config.toml
num_hidden_layers = 15
hidden_size = 256
num_attention_heads = 6
num_key_value_heads = 6
head_dim = 64
intermediate_size = 704
vocab_size = 1024
hidden_act = "geglu"
norm = "rmsnorm"
norm_place = "pre"
norm_eps = 1e-05
positions = "learned"
qk_norm = false
attn_scale = 0.125
bias = "none"
tie_word_embeddings = true
parallel_block = false
init = "normal"
init_std_qkv = 0.0478
init_std_o = 0.00712
init_std_up = 0.0478
init_std_down = 0.00526
optimizer = "muon_variant"
learning_rate = 0.0102
beta1 = 0.93
weight_decay = 0.02
lr_head = 0.0105
max_grad_norm = 1.0
warmup_steps = 200
schedule = "wsd"
decay_fraction = 0.818
decay_shape = "linear"
final_lr_fraction = 0.0
batch_tokens = [65536, 131072, 196608]
max_seq_len = 512
doc_mask = false
z_loss = 1e-05
train_tokens = 723000000
max_steps = 6096
dataset = "wikipedia_en"
MLP neurons of a small language model. Each row is named by its layer, matrix (gate and up: input weights) and neuron, and shows model dimensions 128-255. Each number is 500 + 25 x the weight over its row's rms, rounded and kept within 0 to 999. Numbers have three digits each. A neuron's up and down rows have the sign that makes its largest values positive.
A block is one neuron, or neurons of one layer that tend to fire together. After each block is what it responds to, as a language model described it from the Wikipedia text at the highest values.

L12.gate110:491532475476514536486524546509487483469471509519516502503473487510472503498493509497533445502529472540515522521517515544499518513469466533503485571491545545452476496459503483480512479473522518484500479508478482511479475497484494494494535488519494532488504500525499438515483465467564473518492549479472515487463538512511456550485531495483492503450464472497474503510501541488489520508461
L12.up110:476448525486497464492496514548469486528556527458486462457492503466494446487538534526510492521516505468503502534486513496506490515484521521533481498516448497489502487504539497515518515433518490486539515508483495502490486504515447491474475519447480498507488529488500501484525511498524485514550487543511492523483503476515518484486492528520457492454436489443521490501528531516501526499511
L12.gate170:507515476521478517465501519541537482479528546539519533438493469475510493552499448519510477508514498466440505512491490502468507534491466520522479518483487525520474476482494518515510487485453477513467496511524454566518479547516503501529492452497475487465478519517496473544495545469494498498508533508495492500493520503483494469487545462538530512514460523474517512510471547498523508459505
L12.up170:512520467521505528516495491502530495480481545514490489490490500521471497488544494530521480487510525538462508479462528460512488546508506510506484503502502462479503451494490502475491520503472504497505481505497440492516490443493520485519525534507519499465535500509489495477528532546497551500498500506470511520472486490526492532492466466502502451552501487477480476458462539495478514497552
L12.gate211:491479495508563536480484521510498492449495530462489527503449520493492450504484530459503509475481511554504508502502559469499448516511472441538544462458485463458518459481516519486441480516515505515514500524522492512454496527486498520458494512499486468502525483523512506503481510465556569491489483493522536498485521544453518493518518475497466482521535503446524468514517505529529499523553
L12.up211:498502453584482487490503490507513481469484529483512502495475465495499515508491518499497487441498525477501554574533499476469538508531499467506496493507507476468507507495454481509505551481513520487496514501517499528501517535496534541503465470465489527475482546520491542478471502464540528501502535485501489552521473488475534527487481504535469534506480523490506499487524516509502498525540
L12.gate416:497512518507519473535524522472493515428486535524497545459482459546448475524520520493507523488470500509528484528508542489511475492490533486535465511495487503477490465535451510519472500519499518515485429534489514494515478510496515489501480485512518481502518464492502496504505510460548497523470484471495456532507496517502481478517518469471452527512493514495465510527474549489499529515516
L12.up416:476518533481521517501526480502469459506521508470481469455507530470463520490498509527511463537546500557486552480509521462505477547522526488499459508513516502510490506486471512467521502481485491543500521520506514484459480526436490521459515506490503472527503521491498542521502530487477487475533516484536497521503514518510500509471478510511522503497563462467474475509495531473494496496491
L12.gate489:517509494497480566504495465518493547512470515485459470511476506522470506529500505487474525526505474476473535505491575554486490486457505481490432503534513478481466524503519467486512507517540520479464501536501507532534519472498503490520470480535533508507458491521480552471510521531475506482480514546528499498515493424492500494493555479513509519525530500510513500526525521496511499452503
L12.up489:442511499469446540527495519496493513488509494513472451502490470466497494518485499504495524548518497503461520506537503480495475519513532532513504515457474515485540542432412487515512507448463517552511498467519494517490474479535504465496521505524469461540503479473489488475516489502485479508505480499543461519473504526506495485506492475513512533527516496514484497502510545499501506495503
L12.gate536:502519526489450522529511497501505511513478556501499495468437494490486503466487506531550528465502520545483558521482511514461527508496493500505491526478513496500508490522496504490504475520466512494485504522480455497491511519550518522497522442515549511489501483529526506494540508482510522518491527495485460498485505457496466495490494494555550478483483463501469477499505492493510476505457
L12.up536:486494500501531484454493536529494530465493524475520502499456480490492503476505484515490500490465519557529530517471505487533480519496474511496489527503528489541513490471475463502520477539525449515537558492517488482489478515494475431515516442497480486551500484518484489557562476478492490474505498501562472529500528527503498486465486466535474481505515495523498469469473476470504517476542
L12.gate580:506468472503476507489456458463490576509477511460504497497496532478536476504528520512485481512491516547511550535467516521508538489505513491528501528472523499452508481511528554523508468490488487434521482529475471485487484474490521490475491512484484511499498525456472489481564482522530546510515504500512472500531511583491518492466476485528496514511420502475457450483512455548554493470507
L12.up580:507528510532476525495503489528501464513503509484510534442471495507512473498499498476455512528521474530484511526489469497547540515471507447475500525463496528486489405522511478464517475490514490513492492479511480482477448497489500471461453515505523516494506510508532503504547505493532477488512524492522491483539562505479480487490480493554439510520545496494522520481481462460543512505525
L12.gate601:467530548512527478478520484521464470539443540525502457445494474495559486497509455509497507494571497436470528512521498537487505509501501502539526536517505497501500481508460492509472515471498489469516492510509503530477501511488518525503481496513483460532454475521476522521531533451504490521485527462515484508501490516497489476474496487561497490508483480462454490478551501530488535482486
L12.up601:455473511494509527513469521545479517472511530477515528527507535470453481541483478497446508458501485516524536466491473520459502530497526468518512500502513496514503497480517500490506525486501550516493495536470500476547504503492521517494466532502483501560515502512458520496497464493519451500482544483548473469511511458471517531452500470503467500580498496499490443459536500518453491472497
Responds to: Date position predictor

L4.gate343:494476521517505487524512474504491517480508518471488545567505497542527495494505507462480538475499451508504473506524495542525506456526486492519501514486529479475556475503449472476525497500495506552505466490432477494507515464530518497500484508527504523505516517483481483477489508517481493510506513529490509519482455455473506480510504558516522521489490526524484546470515517507526478451515
L4.up343:471496491487467497478492484533482515486551521527508561504517520526510482504485468526494456477532492510519443488525499526484544507492462460487468501493525503527527532558486429487495499522515470511537513501469487515500534505533481488476540498501500488515498513488500483518475492494506488501513498475520492459492453531496499491525496515511519504479498531480531516470517503535507488466506
Responds to: Completions of split words

L8.gate62:500465519493503469499486479498476491495516507518472485471486483462469477527539528505519505505540482495480512494535497533491492525495492498540494490492535482488522489543445487481460476475450531491491492512537532476524478510488483513487492501494453509472503497467491481472535492523480516523464521559523491541524439577514477492523483444474514463499475517555491499491459529493499502522517
L8.up62:488480508495522475491480490509485518491516472459475495470501542504497502522462509482504533473529507477528485465502505493501509531569495481544490476416494527478503470512476491497530513466515516520459552529508516522500503534515529478469506461484574502492491507504475444479468528471460498545508502582487505498507538539543492524500470508496481511488488519458505526492497546514503509517462
L8.gate98:508495490490488509464473501448470493502481522480473484465479468469487486513522519483480513489461499499514504505483539463462548517497510507541504493549478559533517519492482525474516483515528519457522542447460535500493508485483505520508521526508486485504501447502543534515507499458549480500503476547494518494523495530482511512508515563520490475510455507478462437480531463519477517479509
L8.up98:528468506485496547530501541502533471522526488527528529463514470473459468512477507486465498482482528472500492498533472490493519472485490508537523492474484500498491489494479540506540493485495478489506529521489523518508514485488499516522534520509487502525522534469487510470505512529524474484502457536526521474468478486485467500458479526530513514448493474509543544522489511509466501534487
L8.gate99:517516531519509489470480500500529490519533497486484523509485434482494529504508477510535501462467487487474543494533522493540535524493499490509512497505472538483456539469438504459511502518517497527473511521501464510476490514513540524509477510469540515504510532466499498477527523533463498505489467498479467425515503498510482529507544489506496523508491456456556499499506521509488469486519
L8.up99:502497520516550511479515509542490519511503487507499531467474476508523517494476484495505455484514546538469513494461487515501516487477536497473483497475468483532507487510510463501507540517537472528475487504489512473463525502520490493509506522522501504507499497497506507458485538468471479512447504515523517520531470495485531477511472536473488516536460511483504517487463474540483503524569
L8.gate119:482519488493506525505529500489502499528470500509559521483530511497525472484486523516515511528472511518495549480518510499484544524484503475547526487503533476463521535560507484520506511480504523496493511449476466491465462483551472506469551477493512503450496513451510536505502506524500416501504521530524513498520480501489502469528478514498490539528484512505518504504526510487488467476517
L8.up119:475487499488476478496464464495496469494503469489479501487509507506486482519458514510447490502491491487527501492540492485485472516491535490524488462498537534503502520476513491497495487496487482530519500506521520489509514495508532459514504500516488492487478466505474503524520519482513462498503457545523483556496524518452515452492484507557525540541475462513475491471512500534503487460526
L8.gate121:522462494505534511489494505511491483491453488512485504482490515523469479461527533519510496491472515468501510494458457561514499493472473494471476487522494487500507452499493532489473545478496512510451494523486492523507511477514498526501491506500523457486495506477470495483459518527496450500507512545487478503504478510491442508526502472475483503503505516476525445525510470487486510524508
L8.up121:512465555527528515487509480482482521490511536554519504480505469488506462489522516442554480447479494500497486478507481529477519529524488521485487494500517464482539541526484556519511486479513531493494470474484486515510528506486496462488521467518509517515540504490468501501478497498482496513505495480534514475503466501510485505527482519449490486517506489485452453463510501461501491504492
L8.gate455:463526529490529503517546562479532491496479513518516494507529488530515480473492533517480477471512489493490584489491502518526505476486517524481462486519504539476487453464492479488499491507528469512508519516511543511499506434498477503464509534486508532468463503467519476510511497516492502469527491486489516504535510512503518479519484493443496513479485434472505526525487553547502520456565
L8.up455:494513493484528489567512449461530491478529509488501542490509535536447453534495507503497469517506532507501503514522530488536526466439502442470496495526488478472510488534486483511533504482510517525465472504456508485465469535458491497497508480490495523501537509470507486486501523526528494504485515528545456489482506455493511555477481493515503509505487501461520468457515485439470476489529
L8.gate560:531531508519514494495524547501541500500463543522496555500468472498501497563525478521507491447482512501468521433508520499565528507504486501511484473532514492523458539505478523549462480495466464493518530520521448498496454500452521508455481506507478458476563515491534502497509532551503491475538529524481462504452498499498486506503451477511510492500497513523511482517500542485485511502520
L8.up560:489514512487521509507473524516517492501565526505489494500479519526528525523535536512502502494480533555465460484502478501519509514473510504511494543514494493473478481479510505532477491502504476469476487494491492476509488506466529531537495493522498487499481475482508547483500465548474495503510511536506507525470528490521428476539543511508499461491483500477484471506479530481536497474500
L8.gate649:496494495533495502497483506484512474463535479449480534512502489495559482516503502453480491463498469571470523530450495514511515494487528497527463489541521485530501460562512487488471505493527505506498503519478519531431524517472525509494499474506505484525504512455510489509486473497503497514497536502493528491495514515484500546541546498480490497523471512518510479514484498525511490508503
L8.up649:464506479502494525482489529505484518481515509539495549515469516463515470499527486519502544489483497506482531486504459455530510514488527507485519437479533539502526518557491511559499498474482509493504489434548523492505488500490509527548492503480488541507457421458481475497492522492532541478474477453487494517505512509505513477524510521523487493560474476521488488499550533526543507458509
Responds to: Mid-word connective pieces

L4.gate461:491491489514532492492532496491540474488521499462486501505504479503477472508496530498528465448485483491492488486512490527473520487484479530490497531513500500464508484460446502509485495518508508511478457500485510482494495539466487533456482486504546484505475477478510514518491547489437509465510520437495524531492510482488476465536532498476482570495540534489485490520506456493463515490475
L4.up461:461481508494479501496485501480517493494513473456484520490485451448517487488489515479498486494511496482553457465521517515515490519467487534481515488550471525481559478530468515487472512465501513481468465559506497475499477509492523483475504507498507535470456505460505490486451505528448511512553569465533513550509437492513543501473504544503503523479521487494505520549513450513451508484499
Responds to: Clause-opening function words

L12.gate6:487529520505524479501523527494484464545524463503501505480513468504493502540513501501496489462503514472512548500534490490471530470532438476501455495484450505495510445539479473487539504450501514500473493492480487511504523539465504467491480487449474480493512510492501526535477522477503484509486508471488556456514504543502483500522471531492493495487519497480504523458491432484505493462554
L12.up6:497533504525519504512486485510501545515449498500542479524481524533561515477497535528511483477484515517518480493490494499472514502489506499453542503517492468525491513518479499513530450492495526470454485526526524531468509523492540487518503512497487537500463466449458471445514515523463488499483452505533540475502499519487503472485521503500491487511515504492545539475511494519481512512515
L12.gate28:490469508491478536437446546478539491493525494513476482486445490497522524473509498545542490510509476494468533493479510447463519468492527487471492502490488502551500513524460493546501471538501492511480512486541516494544525495507477538513503465503510508549509482454491496508486511517497489508497463490514510490519509490511498529529530489468454515518533478513479484505529542456488492455490
L12.up28:503511527488504500482514491511527461474497483516515511470531507501506496512529486517521516473470483528498525532492516466535522533488501502534491512515447495489531522476499500485458546516464510504509506539482519526512435522506522453531474517475509491508502493493490464505538458531487484489448558473503549497494499481532488547500518508517530467567538449464496496537505516492499518511489
L12.gate104:493501477481537502458563435481533541544499528503458502528514502507482498515508547492507507514526497515508466549468524491470505479501532476469575530500454543498483508507469521476486453463490463521483475499483547509496561480448518473471491502473513473499481495499494514526486443496512495494540519509484501522534529547445464492489505489510491514476476486542476495508532484523509512509542
L12.up104:498536519504486502477572494493519483456523516489485479498466492441522495493558548517484459499568526475511494482495518544525529498519511466493497486524467508537534470466448482509465455509512444491490534520495503533454495473490514490484473501508472522478490465497481517531457494493483481529527529507529520518475533489484465464499496528500486469471491487516513499540490565504521458502468
L12.gate190:505448492430515498513469472485531464473467469478488486540523466492509515530493495473441463512507470486537478535542498487520477509459489474529525530507499523468504507534507487538469468468486535532491508489549503559457544477533474484529517516495485480497525498483508485482538519447525520523525499510463499470529486491511482512567462524486516477515477504472483512484496469468495526514505
L12.up190:487470468468502472493513514485493560501516520462469452534506515491478512456487543492472519484531487460490532565418515525500516538498483500538478491504513526508514511524483509517502497467470490501495527469497494488576494484467479467503505478531527499494512498509470466547500506492526544521517518512488513502507438533489448543482504541464511468464524515505471513498482502526529502513533
L12.gate240:527492484488504507474472494525470518461512479473448489515507487541528500477537557561509474500505490520501489519516477535475499478488452460469516537483525472487492520488518511453545512527487526529503492520485484477491456524481532462502489493528579483488494518477499494513513550524512489468516491527463468482488435514506519517467502485513504522515459522493513505502474523493518538493523
L12.up240:474512507477521470478526493481476453455493557507486486459499477504484498500506494519518479475452547504509503467496470536499514493521494497484491451528503509470514500569524493541505511532449525509490496460512500475480528491499475511492529497464510524450515497505464514513466522514498494447504496551505487484504493512495490467506509522503476500495474442475519500534504506475501484453536
L12.gate486:511504512481525512529510497548478497482477478514513495490446492475452474474473454474518509530501478485489500544509490485493522500468532465505519507501484454472481479507526508506500494451499480498487453478523537505467511497486532490491509542498511533494512485458473487504503504488501495497520484502535480503478523538482506508480536503496490495480520436512479482481513489455461478520516
L12.up486:532519456522523444462546444499473499447491505531520525493490489459484507517512458493451483548496457486513528534515535523490533520522515511495510534481528486494502454508503502499512510487468481514496484485495530525467519494500541481538499491527470482483468453482483533519504502483504451519513526478514487484521433462483522530497496507502498472517470456477483477520494499504515495464517
L12.gate538:504491512506516527476454461519484487482413525434484487450501498514502494475481508476488502522511521496506491516506490522494475472502490480481520500455496503464557500487484460466488490503473509509489449530525539479499537498482462494475562477498500496485468495495513521483470505465487477429470492528531461482525507436476509484552471517491508508505487489510478489487426497500553508545537
L12.up538:440511521518525499490516534522497475507494493465504482431529491524537455452511467451452483523510460477506485534537526498489467475481490471512481449505482506518465491564552478524473509489501478522500462485472522515482469443512510487469486521482519512496483512464520461562525506492499521472503463500496500483549526505502517486519461554522473505519495498460489499513505525529526498460481
L12.gate566:507478491534432439485478500485474514487501496498503550515454466489518472496486519513501454469501502456472484509498470507467519504511549504465534483500500476504497495522492516527511521496502495491459507485490522501479485496499522472553538480520496491520458481469479486502503501508525521462490506561495498516540460477459495415538493488480480482503479476493467505493477533484474446502516
L12.up566:509481466515511489492508517492513519513513480482493510540499512497527500490532520456474474486501523543479483519516508485518480478472495550536489503504474462445499531494518498544490493526538461515498488489513491491491506483511471438438516494498483526482469514503505519493501482467542480494515547557468511534558495510528522472504503537482477514507509515495473469536522494497463505531462
Responds to: Mid-word fragment pieces

L8.gate69:552493520444465486486440518505479511530471501471504478504549503533486480540518477530519483487496482498489534470528423488492481492514492509540513523487524479486463496550483510526486458486498507515494497467523481504480462472483507490532493499529483514520495497489510477492548522545511499539504490523503533526532501544511501516505484509489477474556481460485510474504493511515524509516469
L8.up69:475450481520507499507503509549486504527484492480569501471462525494525559560520480519487487444495507493488540492527480475463481517507505524511541543492479462515529518527477481490487517507499481476470486518532482467483494484489528505536467512475459509493485483471553513453491472470486515477512482505528502489490503503476474470488481517499470498534465516536471502511553508493539496467494
L8.gate77:455508527466470545518512474477497501515473514531591476505483481486537481543473521505470498489469472507519493493492488468522511490486485489480459482528495485475509463481516468521505478473490453479515518521511501514479483472487539507480521484509481534502482449498487522496502525478482452508525515520491461514551490516493533476472510455516531493507489450503495461446535511542557499552558
L8.up77:498505506471473494492474489483482461491503485493528509483476471473528457505497506492494500517490538504493505474466494500502504518506478548500550516488515496538542507496470493468462514521437478492464465468513523503476510560500523424519516533492536508492491500463471463513501488537515483478462513529500560468508477461488482537519477517482480475492487493534489512520547510524529499491493
L8.gate261:483524455474506479478496447484485512512515464480481504446461509507532497519538478492547481506507461498521486475516477480486469530484451450510552528516502477477541518536514477533530511491507478519480474541526527511531438489494509503532477482471484518494492507527458541493491556512516505506525459577519474511503527515518537541485499529519499465467483495504482496481525543525481511490543
L8.up261:507467475471506536547529480485492491474498484501520546488513529437497522527516448498514522501470483506506477469528495507521487495481452520500530524495515483477495449541474482466513470505535480487504481466503483483505485483510489472527470522499548546495508454552524532507447479522470469519509536490515468513508472512490476542533510505482478484506530497504426484475533493466482480526502
L8.gate298:493485515506480497506500537482494471481497509466479478472508443499488505499516524450456477530480506480525487457502516481523510507525502518498519550507504538486518458501461463513488516548508483510490538493520511522456466529539483449512512552508493495471499507518465519490437517479524522536487519550531429505537504483426477507472459480519515523527518462520505541537477519460519514529488
L8.up298:530528488498486491510512502451516475543474503470531527527491503502497482478539478537460492522485531501538519548484468535476536460528500520517525497490596461518504484533529486525524496478491490530503483527488491482482513480505512472469532513486520514488515499517504538520513475494531529519516522561505490512465501536457524477514487488473526482454433484505540465513509502475487512502477
L8.gate477:486539489516493553529473471498508492487459500492540485493492503466494493535476462486483494460490496468515504506493495471501509512515512500555501488513500469488476515482452505477534493478426482512511519510514490535536480515505462483521496472482500486519493516450497532516508471493509500484470474536504460481501484490430494479526480500502546494527512488482462463515515486485521495527488
L8.up477:505537482520508477488487548490502461472512512465500506523490504492483541501477452498509500488451533567439491488485491498490504481423494519532520518527542516524494474492472492493499471487493482499481498531517520495466458503510512488468502431491500446501541490495533522499476455546502491481471480503513482482521498493466480504553483477480531488549468507460485484494510513493534507482484
L8.gate494:539499502481465499472460529504475529509503551549485485460492485512498457494485540495478511499535538507461488524476493505496508526510531473519529543507500458453492505476538480531465506493487478541485462508552519510511479473488479481500508503543500463515486523495490457531483555480505492458507468528506506495521549507500459494533489463459507516448485520500502489467483506514508477488488
L8.up494:476539491495504484475482526484527472506484497562501497460466469510484502511481544471466489526480486521463508453482528506484531485541501492539513520470493506487499493504475506487502484523506514498526472518512513543521449476527469478465512513478507509510507489488520502532495496521509478525481555472551533488548539525464480519501507479494525532490500536438499492479527488495471487479514
L8.gate526:484519505491469480487505437493512513501517503480475526535496465522484513534549492476504486518518519505497513527532472473457503485460545460503509519493495473498518524516515487497481499513544516493495507503501491526520494487532544488544491555461494490478485477497508494499458508483540484517514495517472517503552504539480467514518506479568521539465490470535491518533509457500517511564482
L8.up526:501504474523475520477513535466516514499523504460506519465498522559510502541537505493458511540537461470519442499551487524528443510418458482477483464512431479492554493496497468461490492544518514512556484513502517477513542485535464493483462530451519507485491505505540474511496535516511510462469475508439512490481488530505452491508503504480499504457513548507493547501487493502510462505481
L8.gate653:454525509522459499483498482504449501483454523508513513489462504456454484480523510485513530525456492524534524524493507492473523517487534517493529543448488456503521464526468470499524478459504518471507491491491494523492522495505513493500485503522537502499518460513524482511477498480526514521495546480509486506529505493559520507476507545495468459471508509507493468471516512501515486503524
L8.up653:476464486467470511456533537500469495556485519506525491513497502532506482483514498557494488528484494493479494488511454514467503505477522529494473511509452519486467511555538532532555506500493517520487464537529515504494476507505507483504528528502507505495488488480496466493444518496492557502482506510511521533464478506485480521507501498516501529484502509514518466444495507514523506495495
Responds to: Predictable word completions

L4.gate16:565496542480520493498496544493531485473495516527481478434546489471502501468510537500510533498470539488514505442496491516426512485521512503511523539500506502475530497551490530456469473494493531510501516481487515489548486473506547504495529473472496527512520506518492541446484497498494562486496509533511497509487539536486513474497472542515560501429524454449460492517524482471483493475514
L4.up16:475499528519552492530540486525516507508470523492469514503532502499549504478495454536551531495470545503495494484490551517475547498506534488503542560469469506509463492542463538500531478507512534517504510494517484480522485495530489481471479471541494519440456472519514514516524481507542541489508488488484522486501543522519527511471488496487495493422523502434454517495514503476519500467444
Responds to: Letter s token

L8.gate73:532484501490474545476524510500505508533503538523512483499525497521576495475493488492496464480535483490501526509494462475545497538454533533503506448535509522548497497483497516507491509521514571507522520491542532443491454497502509488481500539481484499516445501491501488552460528457470474452482466508502545514525504522557513488554520507497527477520453476477504526479521496522474477539487
L8.up73:491504518490450555485518478471513542505502472535468486535497442467488473533493514502496481556513476507493526499476548492489539481502548496457498451496499507497451514545483533481485458482452538472518505503476476477504458485495513548488510552472500475476480539518498525477485484501514461520508500470532489517552513511479499537504495565534506465456513508546498494497538482500494491494507
L8.gate276:542551497488501503531508477475497441502510506539521503525490523485485497512454510517573498524478452511517498465493548505481468482505494522487526468505504524455486466510510451521499487516487542486447492488508519500529503535510438504476480539531503491483505523507508500536483460445537472525536486499467506514558499502553518476545526476524477447511560518565475545500536494510502504481496
L8.up276:513509473507455511524499469485484447513493490447503538493572489486463510532447499506499505497487511473498474534510521481532495508457486500566528540509497508516516520513530498485509531514520485537456501499461495469497491542520538512509501504528530493489520457492521518528509488533497457524492526521497457516493542497472479460510536505526513496511496457483518454517460485482504513481505
L8.gate329:492533495538518490488499528487518515484501510442469519502514512497488540540489467502482554528522517524504507471458464475464474424522463490518521500494482509503549502510498499463499513486472508518514519486501482521506452501475511515509485468485491506494464488540487502516464509494509469437492551501497529503527475495532510488530512473503504493499467468522484479504511462488484488534504
L8.up329:507467428553498487508528547515524512440470497508480532519490499524484486473518466510458462464495455485490472462491510518508513488483468511477458467498501522513532525437494497466477553509528527515481480479486489491502524504487538497498495522478530453491467492500475507487506515532532506515472508515518471491516572459522525492484528462516496516518495456523553461466493529489506501506543
L8.gate375:518489483485504497482528490492518469491505477518494484506463495531518436496483488495467480518503480520497528479519538532497488529484468524561498490518537500479495486454479482500486525512506504540498487508519482475480489494507477491503497458494498496479545512520493467531466525536466463525517515530498499555539546530548479504462514519530498511495493458464506517493487534522507528555488
L8.up375:505536503489520488518487495488462516439456513470487501502495526472491459490499454511506497537487498515464487500490486499437498511501489540537491517490496509519495493499500509473502548480499498502528472518528507500468500484504502485492483495453502489508530511496501500510494550471430548532496524450514494496521511542546495487470506501491471521487505484476524469513490445491464503545477
L8.gate456:526500514469525466485462491519499525509517460515502460531503465499485502493492459519512485480437525514487455506532530487486493558485507532479449498464504505523487503514507489493519467506519500505550453472496515528471467509486478530494485475496513508493495534522516507481517513466484551468504514466518529508513493437472492501511455478513491505573503465448515510504536472446542516561547
L8.up456:474540529530503470483441490515474488485506483476510496485479470470490492551470511511488512490499508513526486526505471490527498509520447520556476492487479495505562471470557511500494486588461521483501526547472531485537488540476500490463538472508539492504497513503477517516508499519537495533524512499494519469474454479456497498489496490499486516547466485461494467494505507547471462511501
L8.gate478:522537537484484507478467475480483522514506478517505501474488501466513486480513505491480505541486540462469482486478460454516500527535473476488519498503463495507473452481520484513491497485456492521511531511474486489492494457503462520487468500486456471517470535503510501531475476542536550501476481495514460519516518480523509470518500480477501504468499498469498511497474504540475533521471
L8.up478:463468502519498509509514504528501472505463484479491493465491497512511467515493488494472524477547496518508481497524498542467554484502521528488504494501499523502471513447529497523511485489476494530494458460501494461492554469493539533465445493503504523534506516473555481496485512548507507467557521495453484523500498505491514470445519530482483474495501454495503482557480506510473511523487
L8.gate608:486512543540488541505516497491505518470512485506474511495538538440502515475491473494500495469489472487515515485470467485537486507473492486488501541484514515498503555496519537483549520474520506499493490482507501472503441514508509511513502483514483466497505510516523542454504499505507547512552536449559491548519503475505481464466476483485499498481504469483483489516521497491508484553481
L8.up608:496520501508507496468516465513492523474510497508534538474514483484504491487467545451519525516479492527510506500514515525487488490474486494520504494508505518522513502550481504521533520548478525525531514485486502487497494518489512507519454552530550504521502486505510471502521483489527493527448485478531494537504480498533488497503513526500489488498460532523471488519451489500474454524475
L8.gate637:493510520522526484531460480500555514492506477483510520510506478463511452495516487512520544517519522484513521499523519538462499504463519547494525500444461498475476495454495498482467545520510499515469483489499479520568494514449510534530490477483459506476505551530503513546489510490511496470468489529495526495502509456526480519446448489510484503478472496517482504484527484506522526479461
L8.up637:525503505478511488495546529512483475493539539462467499498507492506511522569514509514505527481500492507486511512520505505496462530496515461521482522554562486439533502510475468497505482483476521488544530482513545538508454498497528447482501497414469494501484534517486519544445494485480545481519470482506527506497490519498515503479479528519495446489509494504524506503528486510513520498505
Responds to: Word-final suffix pieces

L12.gate94:471464558533474527502471490537507528513476474486454537466486474491474474520466496503479574483479517498465536483484472511502471463505518489533491498507487500524492536511458493496505473474515519457504469492523511488482501508551485498518492527461495479517496505459500502475518490490497496541520506552517503530520471506517478558539499503544483517495490529448506487521536499502512478535511
L12.up94:523481520554528496488481490515488469517492490511501522561455523507519476501526528520491498508458485515498455523512447493497480522514575519484475514492492478529507523497481493493446507477540489546482532462494507531496475495512456481503517502482467527494503539488531492484477523539508517543509537517489578499481486489515478484483474516518524473531468476476503538487499481491484504553500
L12.gate199:495512505511506487492512531484500515511504486481574578545478505508471536489486477537513497501488502522519529480522513496510526468490465543467500498497540457499533461481489489474496495482528511499499536493524518499537528497480479506550479535513501485515487512513489436530535515458460489484496502511522507491513490538504506510469521503516446511544502511478520484526518504527493519513494
L12.up199:524512511517515535502537476490483547509512523479461476552471502483486537524539517521484459466533495529496469517479533493482506511499545492501517515481511479558497530490450517495489484528469547515529497515466497511565524498559513507486506466485542521488517461506478515517498500524476492487507472542523502497497555477510524437549510506477459509498493496484489475511510511479513510510510
L12.gate379:526526510532519468516537482518507466528478517515547514500449516498499492500473527494520492528502505544458455487510479530530484473495463501516544457506492482473498507467479525518521458476510448497506512485543523502496508489511478474503532473499493504524530521466501524449453516556541530492533526441495537505520551522498540475474488516513521551511540508495493520516424539489520487542513
L12.up379:490478473497551510456510462511516484491463442523522479482514469507491497465479511512510497482524452488495476504506509487468450487505497491511479528497532513472499512536540484518527500481500535484523483497525529464471482502491474532482504531487485466491497507541492462511529499534512482548563527536481519500469511538502562551472445476515517524489510502477520522514479531505492541482459
L12.gate391:518514473502499495478544501470442475529526519486515541487466496509484539505517489532527511462483495497536462484513451476444518506523494459529524529524477460451507477469469472495500495484511506528575492496464511502524470520527483513468480492505508494508484542492513504515504531481511478504492518536510513528523491511453512543462530520554506469517490508475565501489532534491505508496499
L12.up391:481477522508526527490538503498522513480519521539523467480448500486521545522529500475450451496519466544469503463481462449488492502497505489491435525421489511512470510529477508538474501488516493523509513522489545477495481465528506543488500516474487474506506503472486510504505509519468471511511494482512514508495482500513504474467473522484469531534467497496479494516476492500481478478535
L12.gate480:452537513484519509482522510493477523494505500479465495498482513513514520499514496497491538471527502515441501500528513503472493508528513486519543488505514450539490520492499526522456490456503523486479523441548510506543461515510504464481488500464525494518482506489515507486499490519488508494481493513494450500523512521449527508527524508466474516544501466482524476473470489475533525516482
L12.up480:531521504475482480483491504522510547538493531474529502514513466543545535532525534473459469510513492543505462474465492449461487510514471469503468473484506544514531514529486512523472506472534478514494514459526490496460432500481495504494494479482459528542524528468536523510500497545508503512483502494540502465497505492499513487550482483492521516487489516488496503489494512479453499531545
L12.gate585:477476511497484507472516518489476469494511508478487499564453515509553495474494505502534513466492504490490523507527462469485506532497526523494464511504519475464497493478496508446462495495478544523496509451478506476499508555461527492507501556504526515512492529502506446492509507492491500518491515513477512530522518542500505508494495495471523485482519514502512495553481471522482479458493
L12.up585:474489486531494459508543526490496466505488482484478464497522495508458496503503482494523547516507518474435489499535450490466531524569512515508515492473553505492500518533466463435491539478483467509465523437524525483510519537496492515513524537473550504539492521494531528494469462553508476506536497488503535524477499496508497512511484511522524494528518508476506479479470500511516463489526
L12.gate645:511494464495477455499446526527503507516519480547502502474484499470504520543505498497520498453507514503510535504518516489479532512483520520486467491520449550522518477535493503506472536476518494541492527519525516469523483471505478476467485491500505524483488516457452513521505477445517473475463534584489509516529464517485558456502531453509464469504474468512535523469525516517521491495467
L12.up645:504462522504535499515513494474484477506530531493521492502498504494515487487479474512539519521497544474516503491501511501513517507539439515570496532501465510488493436523517482482463509505496487519524511475501512541492501517563545525471528511494540518503518486482481462529509437486508505510511471514481553477487517524501519474487503500485500542509531518501487510497481478503503526460522
L12.gate686:489486523468479493486486540523529489538531528486484531494498488548501485463549496515497511461532514538515497490510478474498504511455484508514474479515480452507498527484498490546482493437462492514507510492519481427521503452487490504473502482522503502491524531523468536516511474483530505515485494465558498513497473488514505518543489465518482453520442525488476513480537497511498478503486
L12.up686:509496510533486527506511507534472506540522563502500494516509473534459502504480480494492460468536476456476537489482535521487487510526461499556500532469497499500500517502453525473539518516480505529481492479482534461512488489516509514544509489471535483493469508539509505507519494522460503494484512580504513479493541482505505499516512544461494508473504512495508481526480493514460479496504
Responds to: Mid-number tokens